From a checkpoint of a small transformer trained on Wikipedia.
Size: width 160, vocabulary 651, 6.78M parameters.
Architecture: rotary positions, no biases in attention or MLP, untied embeddings.
Training: a variant of Muon for these matrices, 176M tokens, 5475 steps.
MLP neurons of a small language model. Each row is named by its layer, matrix (gate and up: input weights) and neuron, and shows model dimensions 0-159. Each number is 500 + 40 x the weight over its row's rms, rounded and kept within 0 to 999. Numbers have three digits each. A neuron's up and down rows have the sign that makes its largest values positive.
After each neuron's rows, "fires after" lists the tokens most often just before its 100 highest values on Wikipedia text that the model never trained on.

L16.gate132:524497450437527441526499514431520505461517488529446515507452412507461571537548499540508528483524578458483530477579482491473446499518465498501470394481522496453499492537521506510451495466461511461457511566524498473481482514470527499465605526452531499530498506569503578525482532485513453503464584469518529452524464538415469516464407464535571413434488536560479469548512550502464508491480533508440533500506506435453555442502442543574505469562503501496471525558572566490471481456519455
L16.up132:512497506420515596460546501538462484448552566500455515477551520505458460545472485495490589516488439513514515496539443489448490494535503562527512489537528543524467531511513524445558474463556368499445485499507444473478513473499539498454561576463506452566523497515483550473446532516484472534452631536556588518541506440443461501524524542549464527593458512569493505492511484509453500465509550469410443514476504508526477472455515456517509511487525504542467555468529487530498551520543456
fires after: "ou", "l", "o", "u", "e", " c"

L13.gate366:543486541545464510514517553536453512514478522474536488470489518496494454533462510538505518540512521469500457552505496461483502522519454460544442479483489446467488428492517537507509484493499538445502442598571446533511519465425476510501536436476512480525433551485489529524577494518461509562566482468470459497488528560542516455481497478527580516570545447476458552475518483415524435492564461528540429504502511463480509547493556499555404511553467522486479504522529491556337401511560468
L13.up366:503488579413512525424472525525529466535515479518495491496473532451483478458430513467492474490395473578507434523546485530449485545588457485577529541528519503577515554476524452468601459496528555498534483442495510585409467501458571519458572481533488533506459507487516531480467434524456482526498474483463478499482448424460490486542449427507479579499500528518448515457464427477479509570514494509558488513517543531466593473467534508535490494478522527498517501470584514504498539542461469
fires after: "am", "en", "er", "ant", "ad", " M"

L7.gate372:545522473548481471438530436492487513475490528457507461469466527487490473452476504574534558581480469498473511589486523505548528465523507526465489392516445433501502526493502492426556506567566522539525566560591493464508512547383498572459471506456531505546454451486514455455511513453528464551487463504513466506566465516473501532523514491487465521499470520533498463506510424546529590511547511441559487456466486550482548507522461463529526488579482586567489487557489516504599515478488474
L7.up372:495487505503527540485483554517476407493452502444545550401439524474485620485572501474508529562533465554482435541499509504565428531560474526507508530434530478482518510534592514458516500481550513483494454528491541425471404487490559470403465555507504452543455468440528507491521426514526507511582508467527475540491494501500546493497524418562519522444470523504507494495465480515503473492497499427522541542480529450513489572557502512563444478473520543524487429533525524473540498533449565
fires after: "en", " J", " M", "l", " L", "om"

L8.gate281:435463499527488489513450540481490548542480511541540466533499437630493499515549446447515501453479519483494375536483483476470472507561478446554488467489459554494500509587473567459476544459506489545513531494552479516463548458490471480580475476519502550484479481486522492433509527509554549488481492448532410478572581485568578506418503509494474490466433550508530495510489518523497479511472511479478480547495515517456557489518543515443506536428533544413518438553479607503461512539466486
L8.up281:525455513496525487508500594532511493492490506479482495550537462478480478507552464518524513551478530489417429537487437477478524535577528545548486440504489524522534456539467536487597571498457443432506466450493434502483451491580551502580480531448448502466427554498574467498480438505561567463493547475452398440499533517496547515432504585437512478532532486473506476449510488557458521575517524458484558490488530515468492494532491475476493537416522520546523466482460563495426474503511466
fires after: "\n\n", " h", "ec", " H", "ac"

L2.gate23:527498558503582462490446482445548497464470489517596510517523457574537448461467494452543503450514459518500588498473496494400479488479466464514506498494536514529498570616557545472464526562475514490445475507483454522491491531491521494455574431511524478455521561493470507566471574491499399481457617471557515472459524503489545501437549528538488504537546527519501497473495542506467494466502536543432521407537535477476478551516501574539510483536560473545476504439487513480487474442524468
L2.up23:438460495527573476448494458472471558478553491462520569499477487453552471508497537438472503563600522547553582540498504497502446449529533593465513483487436440598471555492519455524467506553472496516515545491476566404506460498552464486485510487451546527468483548549507544563525557536515537453483546446502475504510497567521466395487537474539473513458557482512601500485510475506575496510505523528463523473549506525534478437476523527557532529507538480514540490484525480585547442509522505
fires after: " s", " t", " c", " ", "c", " S"

L3.gate7:469576525490501538529479530497393498496451453489448532560547487440375498497493507507488479503543489544465539563503539485527511484430474481581461501507539556579460567591519474506501562495421554451557471468485526437593518531566501488504458506500451503506547505525545461525557489543578475490538545481545496509526499516454500558441509470429556512513501479430511550468487504505519491524481445539541513511472420440490535542446528525558545508451472538509489472497534511447479502527449552
L3.up7:500525575489568511437597509498416486422576485499492545457520529539554507462498534466540503427511464505546529503511501529483501525583549528570562518489481546526549510488462495483489489517472484478522528469470480474493497509485595481542494469544527550468447558546500519399491469530563451467527515519565514559406513542467521551544504477503508476460490554451508423530545546509476525444526531471504460494479502535559478502426505430523521436389496467503474493422460509480467540490509429
fires after: " le", " j", "up", "o", " he", "f"

L2.gate115:523513472521530478465425551451565468491540541473558493453528470466545459492525469489531508500471512552507523557447450542500476466463494470585521512406414526439513574504565479480485499486514493473427622502495458483484533566508491531558517551509484491488519462522471450470459475436483511544502496517439449556471501566484517459496538455546533538477485525457567505403446466540435581461503535507512526484483429486487482559501501417435506479526526520498461449551424507447466492473525545
L2.up115:537479556526489502497460588579532487456528580444555514465489489507474515450542473505574454446506523515467546582498522516552553475547474486493515543462383519461486538589585525487455517458559477490465548519449466573475533576473454520486453530445525488488550484501445478515515524526535490527460472537475451539513451505525545435478425449553454545483549521434573486397467474539509559494505470518502467492532474512496487512487508441466498519523475568486538480448447479469540491442516506
fires after: "it", " Ch", "if", " is", "ol"

L12.gate422:458514471599517520484471473464490537507473545496461472464534513503465537577501490465428578536572507520549484519472505523465553511439385447497453524442501506472475510581473541559469534455484451467467477476554446496549565477546539526560543526434541492512487517495464528528476469533560486474511557460507430532484500471448509527489425487514523503532495514483511521483455474513518473551484571529419490542532494548486497429431466518474479502500561459468500420633543430539500550500503479
L12.up422:466546417557499498508538525588489550468468550477456455488505526500533444539487502482480515491499540486539453489522444487494480529499422478560461488507503473460405543523461556466599472456440532491533510538458470396493536468504511525510519509432545500520449483483529499526484549441525574512559542566490495486508479439466569496512529461535505485511557502546467451503466523521484523543474534454497448462513444541462467477567479538463538585451572540553474440472447401478517507500421450
fires after: "e", " H", " p", " h", " B", " P"

L4.gate307:535421454515551556482547518536564466441491577471474473449467505556544478495488505578497559521487496445499492544568593534479493492541438606503450519493513480533462464539471397519513433465557544484497509513496503424544473412480582455449471498497450521494544478466537493497502460499512519497485544511471459428495532533560508477478527524546505486523423492524461460515502471533520500527532457446497588492526458577513551492447504527439513454440552432588494492523502525512526462475502495
L4.up307:559465519468548536465561512518428485511532558479589480479432466493467458447565479489509488531519518465451481530525509488469481495504511665481521527510466463501457517512574504440472487464491559438483513564515516497456449530415484461478555552504509424463479487513505497462525513549519516527488541462502442531499447510455458492539449507504494447475518483479565447422477501507522498440548461483477484510572519490465545519527480589560440466485537570493593473529430540551542468466527465
fires after: " L", " F", " J", " f", "c", " S"

L5.gate321:500521472434504548503493554434620476509530610482566490502551540457480453509539518494445494520512412481580426472529578507514497513450521521490520472418465447531526444548541514511500532544535495588498554466495495489515518548567496476483529493500539520505530524491491492550465571581494522477506475480446496517552521498493497476523490514449490484559493404535510459504438428480457475549467568542518534460467537539491464513468533461511503511431562469498462454463425468445490495447417492
L5.up321:531520464510502513543417537534501527547585522507556486487532462446404505425489484541549416451492494467565481474525521461485523535486479520542520441468459510454525506507510481511525471488491480414515510536445516445517500448524536495482459523533510568487494497583581541521396563488494491472528511499510500509554474515560507494489522497464539465545468423510432508550508454520497530516458591499528443498516573583514485518467473448551463503395482535498469467545469426435470414515454514
fires after: " ex", "ro", "u", "c", "i", "il"

L12.gate175:472476516446530482483480511479555479493496515575586556513397497578520480527406523475527496489587472547556473437523514573556500571454502496533490472488487518506569528510566497488580522499517531480512524502535480491506459487563535460489510474553497523487446512538504510508572464463512559490433532513458549536542508474491465494473461477509541475525497533494478561394479535491519578461456543526493511476504529488542557468578487528503519546562570504514537622403457501443515460467520483
L12.up175:529505514460506467546495568497469526449561508515595489510433477528473448523485486448550460501450532496496521453517505488573417484494497568548525544515516530520477462431565517527492526492499529487455446494528485483535431421506532509481492465549533479453496474555464499479492515521566574482548494516526538526530472545457522508523464421486510429431549508490558531451401457545479513476574453453534488485442496443434465481473543532539541570455460479509501566451585472498525462470607494
fires after: " c", "c", "g", " B", "O", " b"

L2.gate394:460503527468463562473516515424590473508540515476521562508456512543459422632506480541507518469454499436473469507511437505475481583497439469472458478533474502482500483494494484483529561480515560507501393522449521565518524517527461546484533495472546529544499470481407490542471469480459508559468428495513478456530457572488563513508528457572501494510590529455431500518438481476495452452506474405478496463546510510614548488509462473486497447460494544454484445492480514513494491534459500
L2.up394:502525442489492568528547542473599476558500478427471555530431495521491457667501501538535524402439510388489468496553453509468503592500451452500505483562473524506505473487494488533513501449507545523512464464414525589526488490508537516449504512490506550590504410452459494567462460496492499518507473484450477504475479519471596502473488440529525468534514495496456519470462510506502500437532515435503523474521505460560510487494432529482468480478470514479509438467458512490518452492514477
fires after: " a", "A", " (", "j", "port"

L4.gate178:505502465480503496500404476493533397450540462557526500566526536507500502436567495513476479470401471497504455545448527510487472442498507532528515474519473467454515510505505562447468476430513534529517550579452502573520509531437499503449534536479528444552527483503513524460483487530493403519442546547503469468458572501460500508457571534508445518524469611476439508432521450515416461456478512525512488473478471509496431560499532509494541512528489525470453449452539502515512582389516490
L4.up178:543474492437481439504465505513458472518507474521499442427521530471595475504488509463491515422522577515610480544485509553427541498484426500467480470461451474560452527599530500491445430505557508488548567491412527528482532495506473457519485521447547502444436528468436478473488461569520509499448481449556527486468478521462485406435443486444488467522415551501519487501505444523464492564466490533499458528421542532475539488558479524460445510491502453486528481526515463503461504536534543
fires after: " Ch", " ch", " v", "it", "ch"

L7.gate224:436437470565556489468537457507426518460501458470529600485453500544582487473485506501496479485492439482549533529520503582455492523490445531549537556430465507524529566505532516525513528440495535513496499580523458521537521512455515465466451505557535454489492468526532499497507507431482427460468563505430547491497465495485520459533501529527516542465459546494432479466540515512522467481600482432458518457497466441507598507571571540469609516519472463453466473494507552551421507505503521
L7.up224:539491552569550470481479484505459521465527512504515525548467462519500482529526419451530480555533544454564530489503486479465507560505511544457521508487501548542520519556646420521519524446479507446483426431498476514475496499506499540576472471521469496542536507479458513438523561558541545525500429579587513484456434511425444492503440566472523510463526480477485489448508503495536511511431519531431503440461576476431553535555560505555485459501519526493476521551549546511562527464498496
fires after: " w", " W", "ec", " f", " sp", " F"

L3.gate414:445481532444504518507498564490510515560471485519492587494505563485523455547495528483512537590485516443501486480467524498464446423539509481460475509455457510476538422487475523550472459493494570509572506425588524534547497559427519528481530485559594476459541490517462529506521518574480460624544482550439537541469526530461518481457473519538499479485463493502544533493543508508515511453527481502491435478588514410496531529492473469463502452517464591490510474409489510533425475463540464
L3.up414:473493513486470479513459509502496546485537486519531513517454546449465494482443485440521505425515574493471525459439549466529420433551482442493527467460548507495486511526477515510600522504531577433566478447551554481608470452464471489522554442550544485527526581524528478556502465514499534567542475536491445481582506510559528523540498563399470528490495501483462523543474524503535493559461503502431431532570526449495556468408481557482463521478465517509487432507481476568484521503484481
fires after: "g", "am", "ew", " G", "en"

L4.gate65:486420582450494469416458411511507542493535504441422539541520509468503504552487542493485456534523500534417468549445503465478558478432462497570477512538527495450531498496517600505570540520422545527549412476428448514528526505553543496521529469540505427460517487469539480549584431452503505500501530533556449430478539516492518473508536515490554571458476481455482528469554481518449507489495479518525536518543509441476448573489469462457474549482524454493577525491493528521508513515456473
L4.up65:487505510503488576453505461507526508509445540492457543497522438550514594486506535430502482547523398526491524475556501516569564550582451471473447458522478439463540458468500439497451537471470526512546481498473453478492463522522520532573547465495488537475454492457501588499555510435463440518510469493517516476487537545481490449520565511485499470470463498466478584518512531521578598466460483495464509476571474474604509550493488484583492570500462492472510555491451600548482470507541495
fires after: "ro", " pro", "o", "up"

L7.gate209:482478572565451457443511535426547477518609543498518547542449470518497501571491456477515445567518491563511557504490496472522483565486487503461541485445535493452538525558554486513481538531530555518506536539543512548465380480522490487405512461551510497553477494504482524557501471543403483575512467551536459542536570517449477512472450469511508544490524541526450519528460446507490559460475556529467494469483507457541493519520536485496474449523554509485440441572546491555484566447520456
L7.up209:509414481475474538493537421428521506556561532570567494528460519495414513542527443504510530540521434469527466466481531484484534487535515493483498502472513486516528498493570524516503572460508531458489514526489528619476470473540468492494530459595503495513422483491535515553473465447529450546489517522450493433425504508530568495470495504530512517515561540511556553449441538502427479508461410533495469474555519496531446489478439544469484457529503446545445512548615471543518527489462424
fires after: " ", " (", "–"

L3.gate83:519526492556487502527475505501566499506513462446574528486484485546539437553532484530527452537509438527520463533421514510508443495489449504511539504506559519454530479542512558472495529511462534532491519547544524519563488565503509542481504436565479531582453494537450449511527465460519440426404483504453567466463501451542433511465548492586533545404413551575543550541473465525503503551450530465432543535475433498501521531510540405472507503531554496471526437486503510515491520446531528
L3.up83:458572463564476496492447456494474448537536469420511551506517588493566455498431477577491541536462469496480514522453500492474479523502573529504534526507565556487501486422556538613464514419435466529532509490517469560536538481533485474437435488553478541576484492512476503562489509443482505510436508462437556420468526496536489564482503518541495570494527410533502512442475549513522410547487473496473433482492507477496524524454504533475567442512493483540496493473482493495473505556457445
fires after: "-", " (", " \"", "or", "om", "um"

L5.gate111:566532456446498484475503529496475523369457489478478435503454536589554430455511490457455520476496496499509523478517488496462515500472494507518516452511480547511471507470441484479457533461413445484464517443448439519431547493500438498504411492512517502450532439484446510515497413612517440476472485569430503482545534493479488510443541519480500576536552427469454499534575486509450528480501447503457528551513538505552495580542453526500492497500494445448518467520442450465505456503457446
L5.up111:469527527464527491514505473494498458522432469482548567514393526464488560449575429483431559596514536472475565445519491479506484495504498455480505428501498483553460488531442462461513525535549432435474498471526469507562449502424492442473483511451503478502460487564482519485450563482420537532491467479518515491519487496480484526470447435530499449494583431578589483524508505414458471541476550549568488561509523472499546434480485512522497450475451481414521494515499546553476486530514494
fires after: "art", "w", "n", "b", "j", "ou"

L13.gate273:554531469551539519506558491461497567511462433498468513536419511474539487486539459472516615530497513544568505473513482520479539475504420541505479475408476439476532513496462422575572505499512463509516503524476504488497568495543451496538515565483458536488428460545511459485541444505442509417484502498535493488568564539531455462497493531529566504502511469534533581555445479406541545564498456556514494528518535503527594514486470512541467503526471489439492454483493521489526512506409422
L13.up273:503506517480516531522491581493536525489455399500493534562417458489565513473606481524484559486496481472495590547524507513467536527502428520481469513534441428459484490473454494525547548548467495470501481549570442556415507466470506427529502500502536521465446424501519509502568508529431519504498553507543475496496533517536481565593471546480589485483526479439495504509516469488551450483478588540458500472501539581524563537507489517528507437527472425503539489511571472548486493515534557
fires after: "art", "eb", "id", "ub", "ed", "ort"

L12.gate365:384479532528494526542542482521490551490419506484501486522489576482509442473432520477416552545495497490582506487535561557467502449594505509490443469455515543533467577538446468547560546441496469442512450504508533510521501443478462529530551506517486541562484503477519405498524533510495417585540486487467468507505562572509463512510477471451546411519533429509477508484486518516529501498510485550459519542480543553497473497463549533451484544462525469567540424507506518494526518512405488
L12.up365:503520484532478530454481512479481520494601484442470558461491500526553494550545422517512508483538567479487466556520487549552534583464504464541487424482567470476520486528454494572462473471456513455516451533451492481560472549546523531513501520486477485525552541504485495520472524474518528525429512478601461441597474464521505486522504456503419521453516457472477460512514557483460456444447528529531427472437565460532475512551500481545560536463480539423496448572468470419556475580508471
fires after: " p", "c", "p", " P", "v", "ward"

L7.gate253:595503568501568543488522471494560477471508532490424488412532488519510480487516509488474508462569505527510498506550545438539473544477577458491512502463500488423504507510486463504527466520512553433451592481540476553560434452513469468468475520518467528454478508517470506506474495514464497504564534512541520449430589540526517474516534514497579374527534508535414491461471442529482459460469502477486539563527466449478550593461500568491473421490508470460490429545536519555509521557504506
L7.up253:462539537489597582502581490524501531475579556532521497515488466515527457486534526494478570407541510551504483519491472525551523519471491543471496504437451528488484544529570418512576518517524466447521544491534414489421487463546525489538520508537484487531470459449467492498546508555512516514570480490429510475524524508533494461501531526464457493462513471612489483472443524473547495433518527528476496511498552560517549523439470547518468554438395531588475473508532445472473474511476586
fires after: " F", " f", "ac", "per", " Re"

L16.gate69:468543529438443479583504465490472447519568521528435513461450461490497523498478454479481518457536488503484493581513496449485526482492471518498475438543460550517526486453502448489448536444538553485449546475485514475475409495518515432482506498500557518582530530547499571492518588490510458502452532590510491452532503446480451505445510541485512484495475525521531497446524579447508465473538565416436478500524445491540526562418522461564444495489494541486463524565518542471552473420416438
L16.up69:412504590460480474517499552496452410517463547494437531472463493448534482544512499517558494464568440475542491529456489461486504436504492477501510532494538463515571556503583468510498485449558465496470517462477450463462503519483502421455555505501490472521529502494547488499422475540495477470545491502413570412544510441499468512473544513475539512556436525457530491496499453517576506487457529498414527438547488506556519570513560526467435527468553449442514573538519560459485515444445526
fires after: " Le", " c", "ec", "ist", "is", "e"

L4.gate230:540488462443541451493494531440448498494478504495506494482425481470524495465528524514488439517505536551536562481519537487531495473553458584496505516469503543518421504413558457428526508568496491482519551464526589505459531490470544580562507480498476456525490556549529440516521471474617546518500492498482574534523531559520540520465437461555496543528519489505495532554455475544562475589509466439492544500524435498541536454573478540454476472538584525433537512493441487543517497429510541
L4.up230:532442524517538438471528547498494488451490510469437481481453495461561521531543499506526466509530522542472551502522501434471483563550440593552542538473461489573391457493525484478540521443463538525506502447558567523477465540539587525508507492475518544494524479440483459495491527493512549502478516503530495488445484569558572472467542459554583466559504520549488432458569474493491474571506552439422511483468451475494609541472521492443513430537506418487536541470489517508498459489483526
fires after: "g", "c", " s", " m", "as"

L13.gate402:534559442529507461498500506464503512528542557489500504481489525489492558463549479494534427471469497478531485556556551437448492540573554462500498506473501487463491490481562530489517599474498546511458420485482470501526566487469514571486510525605506546534436544576479481605500471464548503456469451508564505532502527600511466498490505518583524574520513514492463501422489455529452520517483532503520514504559568516507413581532486395527497484426560546434541521491488484485518510520508515
L13.up402:495493459512504479463540503474525510566430496523507522481522479513465520515475420501474451519537554486492374566510507521448451543583520488496500502468561495515474516487435425577468485524568521411543564526467441478558539501472476479481547488537521572525446480507510479616360512478482489465454449532458520496480472528509496510470520508508532511604505452547500496455477466525498514474471538476519486484463570567501474475509524453493503451426564566533539521480457475478512455544528467
fires after: "u", "al", "e", "ro", "n", "s"

L4.gate42:539433564577534474475501532570491457453545452521448438451455513474506514488435531504527498484480487435455469508448455542542504526460483546515566516489532500505582538500489483428576469551509513484529552489511554461538420500516481548503519534493473445539547534592481502528565464506535556513499582464501567511509496489532535487467567499490489507543493458487504481498561466456473457454531522499413566472573576437510528455489530524526522477547541556468597564506520474429498432486501515
L4.up42:510487571464550493492492496495525504505512482446468495470524470530464518448460578528496545515511420525481540402509515494531530506548519508492505528505526528489551448459474525526526464497437512489491540472494546411504479473474538533516493520468467408604446480532528538476554474492494616504554557462538509530603517447571553506501479518476565479497442549452513523532534492483553507462579474451505518467489550400434472489482485559558510551499448603492532576477517471466533458473511501
fires after: " c", " C", "o", "c", "r", "C"

L2.gate317:469472529518500568475435519466469459463498613476475490532571493493509471493519500492565594475465464527497528453521566433519500522447578577562466446548457477479545479550605471458494550464427474466512507485520485510499519501556491558518506518450434497492462528494514520464477525479521440546482542434516442537465512515448477495454441535465594439553485552461516493455552536521460492509432429495493490499551505526521534540517486434475533544495515406466483509507536533450477502520418470
L2.up317:488443449583515569480463524512508465525489514474492540547604515492513493494515516449547562473432490436481522487509488463519537524487567536538489497521440532464524481445580399516462558448481481503459516552530513570522553538529487504520494511451487456497529491514480538461463475482600470557457515429478484531467514479487498456442445532443578467491453523505585518470490452488450435576519500493464478561446472500505531503462479377512486518568496425469438558512530484478493509497551492
fires after: "he", "o", "u", "ic", "or", " he"

L13.gate142:525493470558511524495450515449419535477467456499484495425501518492425534482427450510528490544495486465487421558427450540592476395489566527524516463530468497449538500510493473518506444496524555473486459518487564538540510496552500515432571459508487605525501493552435579521544534486508496518504417488473422516530525539485526487496535488473504502521482524530499506528457500509489519529573547572446505450511471482497438535508531421567520489556485645522494520515489480545489476491526531
L13.up142:529529545484508557503479540450521466477474527476461513489570462564443479515470557518516522583411511524569529526507504532436485541499495531465444515458473497468544504416515490403505523601450539439584486496524501487509449519403562507500511478532477441563499487494499493485518411472513559482493449424481565449559530468524554483474521461515472590474502440489489499478507479480450531472552537584494481510484526436473571530559473533473482483488425484492488456500503552485555444539477494
fires after: "o", "f", "im", "en", " He", "er"

L2.gate82:499513515480558475500542556521533525492495493548539492440549483431450446446539508543489545554494565508485450493548554535514605507430585461454555490532433455518495459535516461503496467512460487491519488502514519565538572565429544537522515486547505487511505569509498500457486495508575478508506523587488473578488543510480443510526495572461560500537482493497527438484545424544502505529481520504496522412525474557542488458542420532533538397490433558570528520441546487517499542523521522
L2.up82:553476494513582552489503515531496498545511493526549510491514498564468533544496514517479559559502482497518457563583538463489512451523490501518521436542496474488523536501516458491552557481480502493544523546412556520487472515493504576455448532598512494472475556492544534486392452505532486554525569532608504485512558538514453536499612551429490529542500550519524536524456476443591515475406496550480500456477558477485474465554517491482450554450464489499490433542463504532501482506452558
fires after: " P", " G", " g", " p", "u", "re"

L18.gate408:551464516522463543519477518469549532477535536491551457456515508507545535595493477491597489523435597511513482450533477567488553594521492455479561562453507500457534499510457453570485506482477562505470453547558446438510442463529486506516511452515510468529492486499436502507467546588591519493476437498487502534440473470548487497510478483469512416558534501494454518498513464572503571515516491563483502426531461456526506546400575458497456500500600532474496447516490498496510493515472526
L18.up408:447528497438496427474484578474468521497440504552507483499464439565499470527553514572484554500498450470525430493451534547564476549423507479463438478540600471503518452568540506464596540486495526499500494485495556503430515502523482524486473444469506479537432498511497481477432539493430518488546557467500564471504418504506539455468525509485549455525546525478584520454485566442488512452527455605480533448504495437508528503603520504527527444464472521502488512492518486495550550492550535
fires after: " ", "2"

L2.gate396:536532528456534462504491518515562494475423518479478540446490473534499562505540540591498547511439533520509511435484513455528452532464470469537493502508445476508524522476474513471472519484440443441468461465489490589548517496531490506482515544536552517501442521479501418492526476507527479552464500458450527434491489556524495411503596435500622425460568490511451497457539574508488502436434472498519492522507496444494467596441526427466479505485488391455484448468494522440528497504534501
L2.up396:538512512505481523515466445509509446531457474547456437477549543509537526524482447492524560510439541482514462544532520416446466450445549484489535555559435503442584507517552530580426509504515524527532448572432456557536597528556512458506492441581475524507467489482498504455498490530480372560532504528509550517547475472495518444453482460498530545524455576535521509499495476461450440508477473500510504500476508483487536586508496472548503485438457526515496457413518503455451457507466464
fires after: "u", "o", "ru", "y"

L3.gate128:534488515500492478519518501487495403509513501499483492421482443481481500436453512553482569552522513518478464536454516540460504528497533485460471498494402473539525434528441512503503487557471457584547462544410499507525558448513488597586436518498426507482524502485497508461497551552534471495560572537477413534530535497438505521452547523440530452538500455464497509409478433481495576497470530478460551424563532508545503496500504510499466517455518523520595460432465532448516522535474515
L3.up128:544467580453487494502524558488521615530517472528491498521515517488409488465417539577505516553442522510530472520449505464576472468519482519483543512459466443499468539518498515471509531514500544535523477539542476453569466502490487498488506407528475460458455499505579428447500531518504496467527502434513433472526555411483468455493508575423584541535505514461570554456541517413436504453502483555526520482570463492529479521530419486477501513566526525503451480461517511451495501497466571
fires after: "u", "ru", "re", "ri", "ud", " U"

L5.gate410:512532502408520446487505508532468431480509550494455494493526515530517514548473535533400502521494476534525478508445561395516541491464537428528475510532484529479484497530510550483463510446425453508484464451465489564538543477482499511492495480455527567450441488504506496487522488507445532521544442547475503442528516511450521433493516510544516566434501563507440567554505517496453483546589477492502473465538466517565366491433480522518536499509456481419480411537505580457466490436482457
L5.up410:420494479442556505513481543426525512496483536531461500518467537548531538475506520506453460502518538515555591546502556480471530528524467449450554506467417576551450482553556564442488532409551500539503447471537496549484481476473533452504442462402580488494467509557490472492463535524413536529444449494511560512469517490457465487522558484528510541478508509501492506490558517512445513543603500441455526538543437497542463456498443560539475481508525506466476449567490556450452469495508488
fires after: "ou", "w", "or", "he", " E", "z"

L2.gate412:495492543523536554436513569461575484539485536411468529485560493511451480486428544545553466491537410559470530426559444509534508489537542561504535435504447515527505488466495485426478518570521484456500590521506486491505470499514514527493482523568444477566442525476577476445474512503482445607509498545475508531503460481547469486409491513448575460433531491477549473468485508520552542479465529513480529558490546552487510513562486499535499523537488508482425506443506564472572492477451482
L2.up412:447463576503442515463520485530532557505526547512484531443517471518484511494631524542508525475568455490458493531579474417489422493502520529473582499501548532526485495507527491519518510580509545565550541521460448502488544536520433523477557489531536423488506534475534418446562500469537465482517505427436510468507475493529474417531491480508526567438460492537511535459527445474507478509511497443467515529545452445495565450542546441543512484467482456487568441557472496530449541526573486
fires after: "u", "o", "en", "ro", " t", "up"

L2.gate219:505557501558528503466491515512522421545537519490611524446502532490578494572446490488463547487464523511504488494425446499443473562542527461480507512502452397458540479513487507547486463457516469596527592463469524546426580582479543500476502445478468569483438470483490532519499527515498478495479535479466448462490520540519566415491533428504518531444492533511460496535491471508496464500536572518479472523485530523553500504517498496569557447479428448437430537492538569519457513516538514
L2.up219:471580520485453454530454564467552467530540500563533511485490575421543528412500468465496538439512480495514472496446494463484416515479448393557513567463481466475542567554558530462523438537511532510530520563497473541471532517541548452569496434521542514549468478543508505435493430481499500460496506495466459481449492501537555481578482481418480517470512455486481450523475497503470384492534495526509396547501489485468527498490503489458471520442475515461475464495560504562448538534499527
fires after: "et", "ent", "it", "ad", "ur", "er"

L4.gate89:501482492484585540470553444519445539497451515484498533468494485524490574518460489478537560497507489536546509537433557470495464557528446516518430567505493523555523457516521537496468544590523420471479546433494585506445533424485496521488520522456500508532485568518478465525461554527535469436443465562527540561541491494501533502415490519502505558580548524443486531484464471548573520491510536509543555574497529514505425487490473574520505472546577462489505580521516499439586483514512543
L4.up89:544473500523477512502562455504443511511435520479469513552440478520578497519490465512540551459514559497510499434531501546492569509469542507558526558489550545462426459440465510553457491507425510455374427509487545497472523509528505523514505517475521447491576508476493466474470420470550511462454516476548547492512490548495540523471535527547526474494490479577443494499411555505469496506529492452567436457543402523445466504546478501412490523457494526535507511490476505545514580612498503
fires after: "ount", " m", "ot", "as", "k", "ok"

L2.gate24:475460506515570497475500465524477500442481516536556590493477476488508498470505502488532524530540549481622492491477570491492447532530546495431488518497538512505484501467505460513485510544461463539503543533465552547449493482487525445503552547473476525477529571603491534612527468499505543438415526555517527588584469486503464476526538528526477485530481512509442507545437460549490462591413514478472446549464582453517491453514468518470499454481441420517487465478490489541558510446560506
L2.up24:540432478509488542479521497513446446534460506512519503526536483486497450489489554558531485471457529508488471548512504437502521479481538538434525486467575525504580498524535510483451512532465535544482515559488507576517445520462588507468503463539447406512457514508585474449554518560518542490519505487470545393563488519502561451446484549572557508534456558545512483479511544451505477499570514487405490530370499428501530536498455577462512515459505470562487472526558505509557504495481543
fires after: " T", " m", " t", "as", "T", "n"

L14.gate434:448551488524538500551487512471429464541488544507519480518531455522479498491454449498517489472528517464552520450601577468454486558470511518441473455446474444555491555603499531465447482469444430518509472578532540488537506459488563489488527506549482523505483472562475533499459466456533570527531478495566418503470483450541534516524499445517561548507496496551478512444513524465437487533516559512530531489527463580468520474457529418518507510526564488490486432596535411504482503478498402
L14.up434:435461532486491545533522491443488393492496471496488529497579502518517432475475490399491516476540522457512504526551450569446512517501466478497478517505449543427515512481526606512491503510531507455506475530496465556520517482489534473488460576427479448500504598515447489429483515480476555551466485499532534491473500502539527475531580454448414449499589483468551439501546501499445541519494486542521533535507502480433474440475369544490505502442478563459482532514491551481510431554523497
fires after: "ed", "e", "iv", " h", "us", "ak"